Part of a small language model's weights.
Architecture: LayerNorm before each block, no biases in attention or MLP, tied embeddings, ALiBi.
Training: 330M tokens, 4646 steps.
MLP neurons of a small language model. Each row is named by its layer, matrix (up: input weights; down: output weights) and neuron, and shows model dimensions 0-127. Each number is 500 + 50 x the weight over its row's rms, rounded and kept within 0 to 999. Numbers have three digits each.
Before each neuron's rows, "fires in" lists the words (lower case) most often at its 100 highest values on Wikipedia text that the model never trained on. A number after a token or word is its count.

fires in: "this" 27, "however" 23, "these" 21, "it" 16, "them" 5
L2.up147:472486500504526566491528526404498425463443544419531516495433465527430546451547470502574521433413585520459510486429479505530594573460540522510541483438559459540490468553489542498378566464413475575510450475460401443512486534521630536461487582528460490489457570497442434510545562497440497495500395537481531556485488477536532435455442437566574476490507534561519551519517468526506434479470
L2.down147:507638513494487389589476433510487511524476459541502570481596469495498535479527526559527440501633545495529514541519486497444572472471501547457443456440560478543462557473461459506432464537508482461504484574495516444502447383514573404523481491500535499449544445462553526436442416489558451468432507603480477523334620354520551502437476462493535462505497556512464494519493503594476443495513

fires in: "one" 50, "none" 13, "died" 6, "mouse" 5, "birth" 4
L2.up220:584382511453389644470436588477592502422551454478499406489540443445491485531443478548447490540499537498491467476538551537545461514506510581541545416445491489474530499455465564506536511452477493542529484491564575500561491575544558507540402423387613421508576514495463517436515456495527476502474461543548578461524382469509561475511557505464605520534474517531441501609442408544490477514523
L2.down220:516490530521402596487574483501441470474600506557483491538517478499506506583582514458507562477376508564519569494504540553477497483488459532430523574567420511519477436560489517505474422605503478604574460594524510493417513500479490475445533459407522514525520484544416465387482537600502465623517581499487587480477562418459534511552550484452407386512505493550433538553466554492532438472457

fires in: "after" 31, "during" 28, "for" 10, "about" 5
L2.up16:528525450542531590504524470515488481503484430520557523545474498504500393375471585532413518460554420473510533441467520486481367503516518571611506481514559478529472610510473500463440598458508505511473531477519500532537527499527579475513578376479534518540433438424455526459433471565451514492534429528525524577430458458526490619538581508536543562527541427434582489520513502597501469550442
L2.down16:477474515437534421546491458410497551465368423514553480460497521508503469607540536475518424593515489477504499544505500449490474546577476533464591525523486452463590513513465553489582438454539417437553430569502470543390452518515596526441461436462538568446517565481491543423496476400572537524543505509512474441528508629465481466473453447477480520471475518464533464477486546447552528390436

fires in: "six" 17, "two" 16, "five" 11, "three" 11, "four" 9
L2.up300:531535529488550564538525607543440606525539502460481541537494593551380418452462449441510476516509522427473566497473561546483486516429405491488479557491542518536458472544500543480521541548568483449479513534399502532517503593492539504482467452511540474524473526545499404519428504468494421525565499494552400466555523506562542476400535418548435546564525501594369483486487520494539471466538
L2.down300:493485590467470508505614443462425559522553519585485522570528484463560487564516521496496424533509486462562461474449499452504566454523429472464438526587458466503506493564550447542526429516486450516490557488583560480477493488492408439601528555500466585474409489485491571547526528532522509456537548439481440449552438563487539587527496550571451459474439473418453614493495426408463482491437

fires in: "to" 39, "of" 24, "would" 10, "before" 4
L6.up166:511476501512468490506468562487427505464513517507512468496441487553378516484547526527545530582511521560547464561460497496373443510517428516546495497445474496552542597558523606555464491499449483480541416407468444508502470517569532537529458433524598464410499516525384417489515600501487554589498528518556499613496527498476475447515489508600443415475560429438544505578437484525508463464532
L6.down166:560603522488601454519492518549412438567581503479444507551460535518543491501482460544506506506395519545509479574454479461510478512515538494526414498527505590477485468516511497472441522536507385473526472543624501589462441422476550450467528469470448520489447523441452532513512398354451512459481474479465526478569527458466566519484430572507476461487500453628565551559578445520567402476514

fires in: "it" 11, "what" 10, "this" 9, "also" 8, "such" 7, "t" 7
L5.up305:480409462471585506490484441421498440574448558564524469534585555519457489494451579517439538586482472422491504485516495434471415441483504526605526594482501558505446531434480511461430537558457472603575493446466510519550447567572450479551477394586505516477461425508535462518436480518602474474485477500532548566408518456589573553516478464444469507503533517533462478525540382591563453548478
L5.down305:470501495562564374598450517469630529518449440552484523420429545553470490529573520488561443430505484555494529514543440505497479483492511494530542436555489464523537571478466488540391525478525446573431484479510517515473568450445533507555418457521444504539514499442490459548530472480491451615452511511580493397479506434539509526435490580563546485487503558422556546443466501503474545635626

fires in: "as" 32, "grigorovich" 21, "indicating" 4
L2.up33:432471533533442592499472513387393587434553494516440505529501425414492542546526506495434495498570503487580497483534548435522537477495470545494590520508512526368540569545465480443500507504555451541507505521502553506499444442572605595458436403463492462414482531481498527553496542529391482528445428490484480482391461574517502536433516418543469600500445535522473554569585434499502418572569
L2.down33:496477542567421517506564546482518536454425538475487471495594442486421463586446523491493487482527557473549484515540485462508542508534398582411561454503505555519507521566480453548510426571409428456470542560507560433495503421487497483563494450599442444514421485494547594487486448557488525511471482475520436450478574501534484460478543398575520564513534536448545509522546501496488436387495

fires in: "a" 91
L10.up53:531506579443530533532490442469467504410454534469427469524535500571533492533515584528436514561546526482507524449509459546536509488477470425512621507538489650508485554444454490502470506576445511580443520539473496524474486429504563406541499590507439503465403487598538462549524507429458489524616535437559509414518473590540469510490553558504531501524500380437525529506505470473503515454543
L10.down53:629515595435565504523577483495549516421525549516470501494540539507441513506556606526442453475476483505512488458474489481611547463475419474459478511451448582469545487404438481441474538499484488610459439588459463571539494528550500533496466566487553452547444496524547537590593402476516394599519416485541465475545548533546426504437447444509543481506500395498508499470521504533488587449426

fires in: "as" 75, "in" 13
L4.up315:561506472512513528473563465501475532412539569488537437424480500391501466548594458447577493507551480537461466498440553467455521560430402488467497520466433553593481506519557472406465380530534553541526525444467438603489494627563514519459478441525564494452613451408537514547516508526439459437398499465536474419500593479508511497445515498513597524409463478486496493492592498504450452498504
L4.down315:465458417490498429417465485501541484514469453428434528509640456529488404505520491554498504511517475477538443537495517502456494493516515487621569507570487545544527560480413448455506469517417456480542532513528515449541494567546456442524509456521505496444512538538556516505471446413567452479505386533576416505469514495482469490457573482451458543477523477502529511558488468464502592548488

fires in: "home" 17, "al" 17, "date" 12, "alpha" 4
L2.up313:641550492495406582436543438550473458490528463399510513505598515522380459476508492391565432476546527475453523604571488465587438555484392548419484484582507588513510524492449482506547513408531472539444484509481477521515592617448490515511476511438436473450475463486486478527489553492529453481458501451464522476522549420488494611408530465532599478516524473567518525568529587431438460486485
L2.down313:567470506513425509530468473554498390536472495396582456492553478482494522527492479515448480519424550455487534517453568516615505489487381487428464489462509448520547486435498532551437582423455499392559569569557472580520550549513427422606465434497438549504578501523462376520476520460491578578538496465492531435519499530518359595575519513535574482574468579491544489466477471453506482500457

fires in: "all" 25, "al" 25
L5.up275:527550392479515492461378576531443539463473456389532474463546485566464496576505494500507550544548362486423528459569539486511389559466487486542463506541444430527524513473451572455548513437467456459555491562453535453516519543462520408435394462507510464476494517453503438451509553557588532553525508466576572521549518451597438588438497527514529485495463505555542523514558535493458518637449
L5.down275:507441418484494607505424521452397534395455412470512553335504507472571561513369588420580454534564517495529451488516529436553565563451556553567494514444480474494554477475547571489495452432502428493555476530454447587499523555476468550502466474555504498524522550557497494435518590485469511537466558490530424428517529512540491539464416552500572462434509533579535467534484572542463512475445

fires in: "by" 39, "with" 21, "code" 5, "and" 4
L4.up195:568461513534455514467503411427435524472490532441517517448558455443463525446474539518532461465519580651456559504573495503475515536554482478438524511519554478455589502587508496452505574480516540495506493466477533522397524395522499451467567488483507484492536496446447464490557547443441490462570444531540549552515505491493515450579476445483414527537510439430486525482467592462491493689532
L4.down195:437436436374512477374559475566553478488568519473508482523535589314491504497551481514547486486434532544475556434428461530495419494477555499482543469484566495466592491578531454443490539575477500494530461482505434489440445481486497605513472496596553482463497463565511588409481516457439435488448458426476535561602482583604537413480456595531467545545485405462423525535404514478565502543566

fires in: "by" 39, "part" 15, "code" 11, "with" 4
L5.up86:533421478503522581566488436512506533444465504535496475501519661516513510578575467536474471509493611489462543546507484582461487567542472461515499499552603475569463575452496634471353517488451515442490530488514450589336597432491440487534554546555579586463569473455489469462428562470494537539482472479541471528493477475479515468503449414503460542506438414480540500461442482550501536523560
L5.down86:420467465491527530568528465459451466512530476496467516459619529412469611425423546465565521522438481520474470522424480476554451522468472518546480559536559457577543438501478406571487408525393529480524436518471474537543502447551531457525573518519544461497589473513502436519524437596502453530476540431440504578508418574556458495508424418590427486475384563510468426466481547540495481422456

fires in: "which" 57, "who" 24, "because" 15
L2.up303:557577527452465501424466443448478461543492529449424552515531457432489521478537478507505474501556523505504534499477514450430532588414509455547567458545478478498507503422523568506545460583494568450427495439467512608537438578474508468490638439501515441456443490400446479539493543456387467450505475404643502557495432490476588516584560549489530586573530522584459522517457515515472546436559
L2.down303:430549499465476454397607523533596492479491528478512553492538460522510499520543497428432531431565490527511401565455464572514554556542543537479560521566507386439497457479419606510547472447467519473495512444519504565547481446420451451508549614499462484520379534501456496516569486469491523539485433528449549468601492508527495559422509436438478505488508504516507527494368455521560592524479

fires in: "and" 14, "part" 11, "chapter" 10, "syrian" 7, "peerage" 6, "butterfly" 4
L2.up203:541454447503483492407445465575494531464474507454488544398461534478450545491511498528538534494542420491590487428487522469546395456493482491452502457520522520491425590424518526567462486448441552571473430499496560529476492564536474514549594435451472551528538524594477434565594481512484520531467486462513494525492468539481495567489525476483574523458546596519528480531496459474524494520507
L2.down203:489517596511508459587533525526504481509422458544424493500539494472492482506506417508466494446448555537494441495549553533529423470489559532583460521506437452430618385555458510533387470513435595439488468560427439449531483471436495492539583525525437465489514539512656537522538515559477429568507501528521523476522432547537574496477542449496489442503531439461556576533462485430492467557547

fires in: "south" 45, "west" 9, "north" 5, "east" 4
L4.up194:523468511478449445421518524476525534527533569474464507476486524490427479475560522405488510533461489433512435420594502480507635519543477560513559538446581451430446462411506622571582497466550627470494541419560527521495523505431466456633510478451405529537572460487535452485471475457492422518498456562509465463524351505497519431520572517461558461421557479468538470525474407578420531436528
L4.down194:504439566474471501495478513501515580559515489466396582467456503519432402476503521396578470496485415512580452486438530534463544564446466458490470613355448488447517528465508473536645572543490517465513491429523479558483563484498471430562459501516484503502554414579502512547514495529529474483513496592427438505483508566493508406423505510467431479482567546505418462493553538490436433501517

fires in: "it" 13, "her" 11, "s" 9, "into" 9, "them" 7, "is" 4
L2.up92:445563442509569514439548533608495427552471596515523454429503512533443507518457507494548470463551462546489398441494601480434509458391510574517573500446583504538513438462496471411402518492492526458457464574488503490492494509506465518470566521591491513510439448349575543480469588490514549516529544472535465471552477565466462456565445432465562555490444450501475528560459594618509390472515
L2.down92:481498512445531476480495514448504425476559514501456483541512601549520467481462492550507443529483635514514467547489560576496474415384382458469511463533594577501486504526552576464523583490471420538476536506509515546507447493464515522529423440446509576476527558391511569465454560489492546509458508473392472484559504399568481444457546492491549512488460423527470476526472490605571496473620

fires in: "with" 21, "into" 17, "through" 5, "create" 4, "from" 4, "over" 4
L5.up259:527495531496506531501507463422451551474560479473539545464460493490546436505574424570569560497492502541506588479550526459453454431476441482481444548434527493541513526480560477477537477406490555496544468486385562456528601538480481437418490480534432582436554563446601503493608513504514555477600507516467503542592454575498451529498501475468552535447404473483505449394519465471422526583575
L5.down259:498549528450476517437454534475536579499455498373528528554509548454498547492509541498465415522433512496425491556465548558455497461468445520500516403526416530499544518537448436527451459526429491493422491452452480454488550650487541492542525481598555526553428531426472519416423573509472480550521471547490557528465542670460565473484468424566513550427486388522474529534404473530505492440598

fires in: "north" 12, "south" 12, "west" 11, "near" 8, "southeastern" 7, "east" 6
L2.up222:541471541501412533464481497534530496538481474457497442473467436581558560379564424507477455498533446462512462411475492412538491600529393469482515508470480479517566502492525547506517535543543518510531511534502550536460469432504536472542511511548434480526518585449506483535434466513600602374543493477515448498546403559492600466590416520574501453416402473407552413496597474405513482427576
L2.down222:580406642477446427520521526494551541470518421497480547477551528563517491547501444482549567493417471576451581519539515564429580526434509470513515551458444501547522521490450431524508565472516406499517498551472481537594411502559612485353482488480488526542521437577537476517484501439543509546529451530565494485488507399505602449442399518447497528421482437533489375492453486532501508449563

fires in: "two" 25, "three" 12, "for" 10, "four" 8, "six" 7
L4.up206:492497511444300540406468505493412619458550509495448468441485534441566461510485485483510470494529461479476465440548470577506462545577506545520442462571516499474478534501489385561494511487511431430596467492459543447471467541475487453456549495520555545556541444476625430527489516522533467411541551547527535426510418500507484491561494539473528408588511525551483412527561463555514418573477
L4.down206:398525434537516524511445525513544424505480507538542506523531464528576572526406566448529508455528512394431396471501483505569551502541500507481489341498516455509491573552490470552527523494523460507447561521550498557498486544428510525504593493588558467531443479547407493584454541513396519487442490501465499468415556597552521475554438528562448518619459428483523478410453421535563574472455

fires in: "of" 63, "these" 8
L5.up200:499538542520510462528563440447563502522469505480522542512373546452458583429568591482566466498430538562604489489478590520460468465445584515493365489493593431496498551489464498527596471493564543488516482465434520503457500602575539510497551447499554453526392601488538404440557484376490529519493492531534455447448546479530492498448456509582509450429497535506532485491419423539510456533546
L5.down200:554632513498487532519590504458517470491505594508602436516554523488520458504480480582431543632507502625456476489571393493504523402446522535431439474425474609514558488498486505558540469514420470518535488492423527511446468483545488449542502528488518400460531560514522534490499452538513488398463520478545421460379579416470468534483529487406436486566368553528542516536588494500523531451450

fires in: "to" 32, "of" 24, "into" 9, "back" 9, "for" 7, "taken" 4
L5.up247:465444469508391480526517437514472544464486447373388521448466465521438558513488479574572516589440455600532494504485512498479474539481459510464533504452602507468490471468522476481473521516472461543442595549487542385513546435516542550563477474462501533498487491466526466494539485526483497469597515500507416521450474487452509409449432506519524576510566495512512433481554475603546472510520
L5.down247:645570604439378479470527408445482483535539541565486507446497430538499435583501508504526522552505441578507466501468525521468532432615455520525375479504539456522494401465462487483575447556485480481459537562459524380511519428421563559427400514500481495490514510534481505544415435559518495498481502442553501441540467573473472625493463488484488512502456481452451558545463479524544390555501

fires in: "and" 51, "or" 11, "to" 6, "tools" 5
L8.up265:542446528489443470476447416549536513444413456480422521454532585544373501498607511505576467473519512514542458536465462493397422535485507550503552526452575498548587427434468443527558537492469565574505385458519485485442464552496482482483462526489457462540519482487503532482426569514472538500634510459526491498565493482532505538413510459624447502520475448539449592463504476496524547608572
L8.down265:582540592501394473573523474518444497536523536537535442447535541464515364669482452483517465501533571470492562486505556575493516508491439466423467450516527554487510454439451545487460462438477558521545479550501478533454408409464482511520479537463586367496459463479476496416449491551482493579531524554546603548530416446512445490451491482545505546452553569485461421438469615561611474510493

fires in: "is" 28, "to" 8, "up" 7, "preceded" 6, "also" 6, "acoustic" 4
L5.up65:579443432486578571563458540563480517480652438561501528510549538519474533541446440495575547399484438377540438520490569568492435491497594477503511548479501442499457424466476439434433554517575558563495573524568479520543542557527563502424375520470421521468440448503480512497516491530596428411579487554469528500428524465486517488456540502465545487495493493470486541448569475499522449512566
L5.down65:556482424482450540401457459533502480466514553499523494522533459398520536464572501471527467518511483617411430437440499442450538407506438509371524491533512542537562569480519526462505457431436557490479480406369533470534447406544451516550520506484432522477525497551465465493542497444534485509510505528483457594446535541585386467557517500531519539528556501493586499450546581449526541448430

fires in: "in" 36, "and" 14, "to" 8
L2.up231:465512476498530573453481432494585464554517523525507505458474420465465452481552469498586511510524510599549495444478525495449479455506507489402638513465512487540480575435534622500474496421499526552464448517476507552389479624460478624507443374441480450542493399501570447605549392460549509459446500465577483508447467578516464493489492490482520554474437516559481517459579517517519471473480
L2.down231:536450543605553466473510367531506504461547435443491460484577475525458546481504465452509437537483608558511606507550508581567542503422424503471469485425528553573490443465431467444498462614422544454460473563521575456456500501460549498551518472474462494492545511475534524553458425512604357524481496561490536400458518452496564496566559455567536449482536474420475430444480547482523465516463

fires in: "to" 90, "tools" 5
L4.up180:502427461544472459453514490502578550588497500493530609524506546487511410406433541463532553499516496450517491509384520475424456531562455508488496485570530453496520470477542516557460467543404555494459421465537470572392519608564433511532548413480329525491437473431528451429498509514471531490544576518586545411475496550403530503465581442468505498495542495462514563542431580538523489431569
L4.down180:482532420552556520493556452433542415446497598484534422393614612545462489575529455558461590520491450484476556542563542429497408461457608366502508533467472507520430526508409453433560544387564566546472479493479505574551547550445466513408447491488546490487516476584467455523524582493533424528525471530501406584560577574523530473441474496534432476480548483462558527506474473509468518517491

fires in: "s" 37, "his" 23, "served" 10, "as" 8, "office" 5, "to" 4
L4.up83:463490431484519614520530503446510525482510543504531432565498500509571452427483503585501577445522482537502582487521546403468480472452508451483510503385509460546410480492474560504575471449438559529437550526587572520534545454593402534536559500425565574488530414449510511524446533502490432497541382433455526520566527605547610519639544434534521445508537402469513535473520497478451560467467
L4.down83:494500474473512433483413518645470489480438415474521549518541451539521456556462531511607407489555469508487501479477445513436521515532488469587459459592557483513474539568486537559479531520496503569586556503498523466449513490379456570374502444532443458501495526556485576483502489471556542533393421489493493471480510512483478506564423594541479427503464470551365475485494585491536391448432

fires in: "was" 34, "is" 19, "as" 14, "became" 9, "be" 8, "met" 5
L2.up129:424478483495463498502507471474533499536565516549480346607487526416479517436502478494506506505488560511515456566569573456503543445470504536356511506519523537452511522549534521529492520571425453465454482596531472472491526560558518566458534471553477626427552477460557489515465463431526382477454446441500449587451539539397527571490534500573510535560569449551477517596581528444488481512462
L2.down129:493469537463499585452457499506435474410495407545481479566513430417531418547427494509529520576444537576499590471545450502455412473405541437496480507542483498466519469558412463595490467548438481537508549514508561490490509657553462459442516548481467551561489381495546539433523524598473544455487472505503423501468608541518557449559522475571530481560397508556538542530459501463468482413563

fires in: "in" 50, "all" 4
L11.up74:558425467371476523442446409509469402485458510552488518487373531474477473549571634502503512622480550497484538417473496500488492444506541593465490503575552413526454515527452586475489535418502466506487479506457513430558475457547520436552547423525509533566494510469548507536597445450547551466525523528476428523516457462580481410596599563468559489458445552496543528496557501458464481547491
L11.down74:442498459499445542465503503529465539599557534348496509466482464500492461521442477523463515540471550514506455483494509546481547497548389488472479538479520445476509529522506489566529485488470427561529460549530564485479448522515436525478516551508530461521440439496560526602446512499413338447510504430582466581496500652435499526361512481419496466500479457461407481487511554523545504500457

fires in: "her" 43, "she" 13, "them" 10
L2.up69:486570522526515445552406485523467545486491482553623527556351453552531516469519509428530508440521490486510571463515490522417536590527433519481580504558585509493548509469468422581394396501451526530469530484506447526530472537472668569478407509501437552464499517424504454464561484462481526439518477485517481464495466421569482455485449446508470441450503488448475494586606484564449479431626
L2.down69:464600443445548472631497499439468419477528504413544568542477415570512485547476599463511490501506532401569427545495476496532492507462454504390530531537583456493534395439519446505520540540458445541402603529528555611407462474508491583525524527443459482503557525499531561449478513466488444478520466555534411544547544539467568499486535556547494485540585485493593460504538457487476522405487

fires in: "an" 95
L11.up169:479503479525532527470554520542546484545434500414568513476466502466461571569567504511592453476469462464558519560547439535520491543502509524451524479465541538519494510593526446529469561492523534538470483544417553496547438523445497514626480463496492493477505487531524553376417512478450569481569388460521515463441461473471433453557549481474481457538463409570533553491493493465575468665527
L11.down169:534522396526528491531480519576567437511590373396392443483447559550449461572488497566532472561469511480555512560574437507420504564543482496534513466410447472474414443523549514481503511496504531525498507437507493401549453533486580539572503417531464434469556422477490570501394524502575584466509470474449472547537449503500511504574489486531486559534668496515541476537506517538517468485485

fires in: "after" 37, "n" 10, "killed" 10, "almost" 4, "were" 4, "nearly" 4
L4.up113:483545442582483489393451556451512524531465554490585463523474525517440525541630440512417513483521576429489555563495478512434459392465524513619474466546502544457494531485533522541489473448444526576488459511543430596501463526381481432461454497434506492456537464514562462372483487567483505507535524552516486521509459490456568468457552482441601549518499494528577556458500540691460530435525
L4.down113:632451492530450492472416552373530563513533597492487510504418504435436474496523496411555500551567465501465491543530482470490515582362446530581475520505496540491495537473530558445528532481510509498466392456555463565548506542448571538502491624458535425478437490537476481577554549532424486505455459516536555556475494433572478485518563439446447527549503505551598525450406456485432506504473

fires in: "four" 11, "five" 11, "two" 11, "three" 10, "six" 9
L4.up146:576426436450571616554608524494447499507502646474410445606532466511468538495431505476507543530512524449492518547552504477524583513432471512474529557476482513505365514453498554523502451441523524538554484505478480521493506551423576468490515390444530531539579463477475456561549488511485531461564407491518500458483476533539544539436468442428488508534611472527512531490597484560578544552413
L4.down146:391561479553565517516452472519449480515394474499483590493474464410530439527534485534473408417434536464496549599507425551504497450518528552541538480575544481515619521525545433531446534486471523482525481536520468494527549476511495495468442516517415516561490534534461420513555496418477534494569500611452519440544451579427530473518517536471446506419512595512419577498495482550437507532441

fires in: "from" 30, "released" 12, "followed" 5, "on" 5
L4.up143:542545480429470560511501488410497407477467516540513487446449482491496524514535581501556548509445526519529631587540565580474407483475433480557434495552507477471512584588549507512471480434515503505475434618435545457489545536470520440504396550461488552475512577538491447507523482433477452467539580566516485515474541554419479457434384418557508554427463489534416413488492531557514515510617
L4.down143:576437534490442522461562442398419463391554496480434530503505434540411453493508541453603422555404529498495472456566517527458471479493481505489445477505435442542545477505510433458469463418492367474492523547525462559505501396442580493407543491474453468529551541512520540507509517454577546559489459559455540509568595596444508609500579518534527468555577464466530465522476563506571495519533

fires in: "was" 40, "by" 10, "were" 8, "from" 7, "at" 5, "cro" 5
L2.up266:424631479445495530520531513445581491529538559474556505469562429518513490483567450498466448502458471464546480502494640410487414411470510404530539512514628425503593573485574479449505488561514477522494502542499457426487509552547436577448471493540482472468492511439571487421542483504530453524467458491514585498492442582483491453497398478595616578471456490494523518557522565510596427501551
L2.down266:522459530576506480558462430499478519473522450519451475551401456482494540480483445568554448460491593491449521547446412529498525485473471545517462539497558383491429495528411535554485481397511500487486452557576452433483403632454514503510619470449469542518524474467541476472513453510392475591482502554554427573450567444508514478522574435485455463504456533471485526524529576575474505490434

fires in: "this" 24, "the" 17, "that" 15, "following" 11, "a" 9, "same" 5
L8.up10:507514535434641440523588414478589407583524485528560542533478481566439587488529488391546504536497470482557515431429540404533412508461516517539584455536612627560531510433506472513521420494472560473490478458524508525488478482436522514488527478430483491463457494454414525537430413523470435579396407452527426468449473513513500500518507498534479535540440562496577574470500455580504469532500
L8.down10:569537440467402483500454493498538480528538538515485516463512425493544460459494403486463465494566455549387387490583382608514555528487502479436491454442510479569554527440537425485446443493463573521475554490400437458521616570460548505478513528473598537531544494560491510502557453519512538559531569479512508469595496622454564558524608400483488376496510468534524513513518462476490560489461

fires in: "to" 44, "from" 39
L5.up309:576503395531471531486378477401476481481512457536456491481518456502406516545475475532477511506462582511529498502514537447359410402490431548574508497554547552454462513547557490427597496548614485515432525489512425542410543520529413492457438516507510503474495567561522453427584456442516400407471485550526503500583599648537542444478434501498524501409480503486554458465392522491495472420528
L5.down309:506522440523535485463527504451585535428497580426594439457513567495486387444507504512561471474495545511421475507564450477443487484499528492493467517407492460521487478502504524506503493535451571481522451426503547547433463539461602486490497520470516424523571441546421456510510600460615572463575482512432453579445536646480476527613560497585375484504543595444489541503503504517439525507530

fires in: "by" 86, "after" 7, "with" 4
L2.up61:497495400488476491384510447459511529472561531486541468559536545499492461489544545488514453405574558575521510533433550444478438475434503462520467532505465526526441624475495528505500558464476489563525393528494476512464502511506486487497483465475526472493507475496491474534577439497521568468518503550553572508498573475482376485525508413532462622545445469486435570524466674551398563584558
L2.down61:592492433411560484501501437398534589458426599470439566529504542490453429482478517494534514553486507454377557553498565474491458413488488507524462548567491464459589534515472576509493594497444431432439433499409471543515447486550462489443526530494437493509572447530525515440490538469476542555501444551457502644497547513579495459508479509497438547557452426520452475482398584557545447505482

fires in: "part" 23, "january" 12, "s" 11, "december" 5, "partially" 4, "approximately" 4
L2.up194:473461605579503563458486494548433503547471554531450497460514412619493463557546461578514478499554471433629573456460453450489525564483535545573449598469513434587427501521556540444479489461521424495522463489479375447576575502470573545575470564541483473535357509440542480416532465497507454535482478498514465522536466529510517477441451458455532528373497459593485464533553512585512410504427
L2.down194:579511512588536436431537608603466475565515513462487568530418461534390444517478509482450428559586526489428561534484503353446468528448489531489434484466517487494503458448569499564457526490502506477553435465504379558475549489430526496483479517530500526533558421526604442415528522526409477558503524442442439448529553542516527562458543576547528512458523520507456506400566618539495479504492

fires in: "for" 55, "of" 23, "court" 10
L2.up276:572534450508438469501493455446517528388435514443516415476538456529458431485626551540498511425486511455561538468515490454498456518564514517580569528448490464565468414535530484598651481531509447488450368558565543529508493460488482522468476534503497540463494496587506478461523473473511532430543494427488504557520499550478486468510530529557499454570557522504377435457490486604436411559475
L2.down276:533574454504456441593492485538512537435411476582492586482413461551526447440497464464501448550482612441500462558499460497431470490530446534496556488536450557520481443520487471539598581459507385474493406518522599539514430546445514660542423502513422529460534491467517537451537508510556572463611576413488438446499480477594452518469477521538482540566476501537450507478414569501451558446491

fires in: "years" 26, "days" 17, "countries" 6, "months" 6
L6.up272:458525611469489485531477491527473432535456442416546464508502555541500593507499543369621588465468483493480545476404578441545385474488517560533558515484501530447456489469505434486505468573504504512487453568508498478460552529503563531390464609515544543469512518514471544434504374544499555489507549505524534550472437510423513536449470456384410478438563602518527446542466533624524418484504
L6.down272:490505528496516444516525374475488401458466434540516508590483515424437484512471547484556517556420493449506570513500573489519519473409471534511483494442496488518568493630469564495552579535556501563521572594486533564438452517509499472547491506607453486460538504538448466529442587331499452494476495532469522458509588579504577529491420545511552512457492546485399539529429527558524440526605

fires in: "an" 79, "born" 5, "birth" 4
L2.up167:479503454490438517513451438451570494522557542500480508541503457483462458567565464554610584492449451490429529492516543482475426562490458549514489512468483448553414441521545488532456485455491584551415473530557438575646490580428511469446467503485520478498486514547381532549572446506435439566514481431521484516472554568512502492471520491425463539524428444433506603496481452596505540509542
L2.down167:555547453492456516501466469526513480509506427537536509460357542442477498525532509517565483537491524473567510437523498475455553540519343411513491445556440526454511596538471466577538473417533566489531503455552489537524493555451512519562528489473588591622534500541426441469410590444512504618589412514499594470495515505487505509475512494474484446548478536412544520449510480461592445529516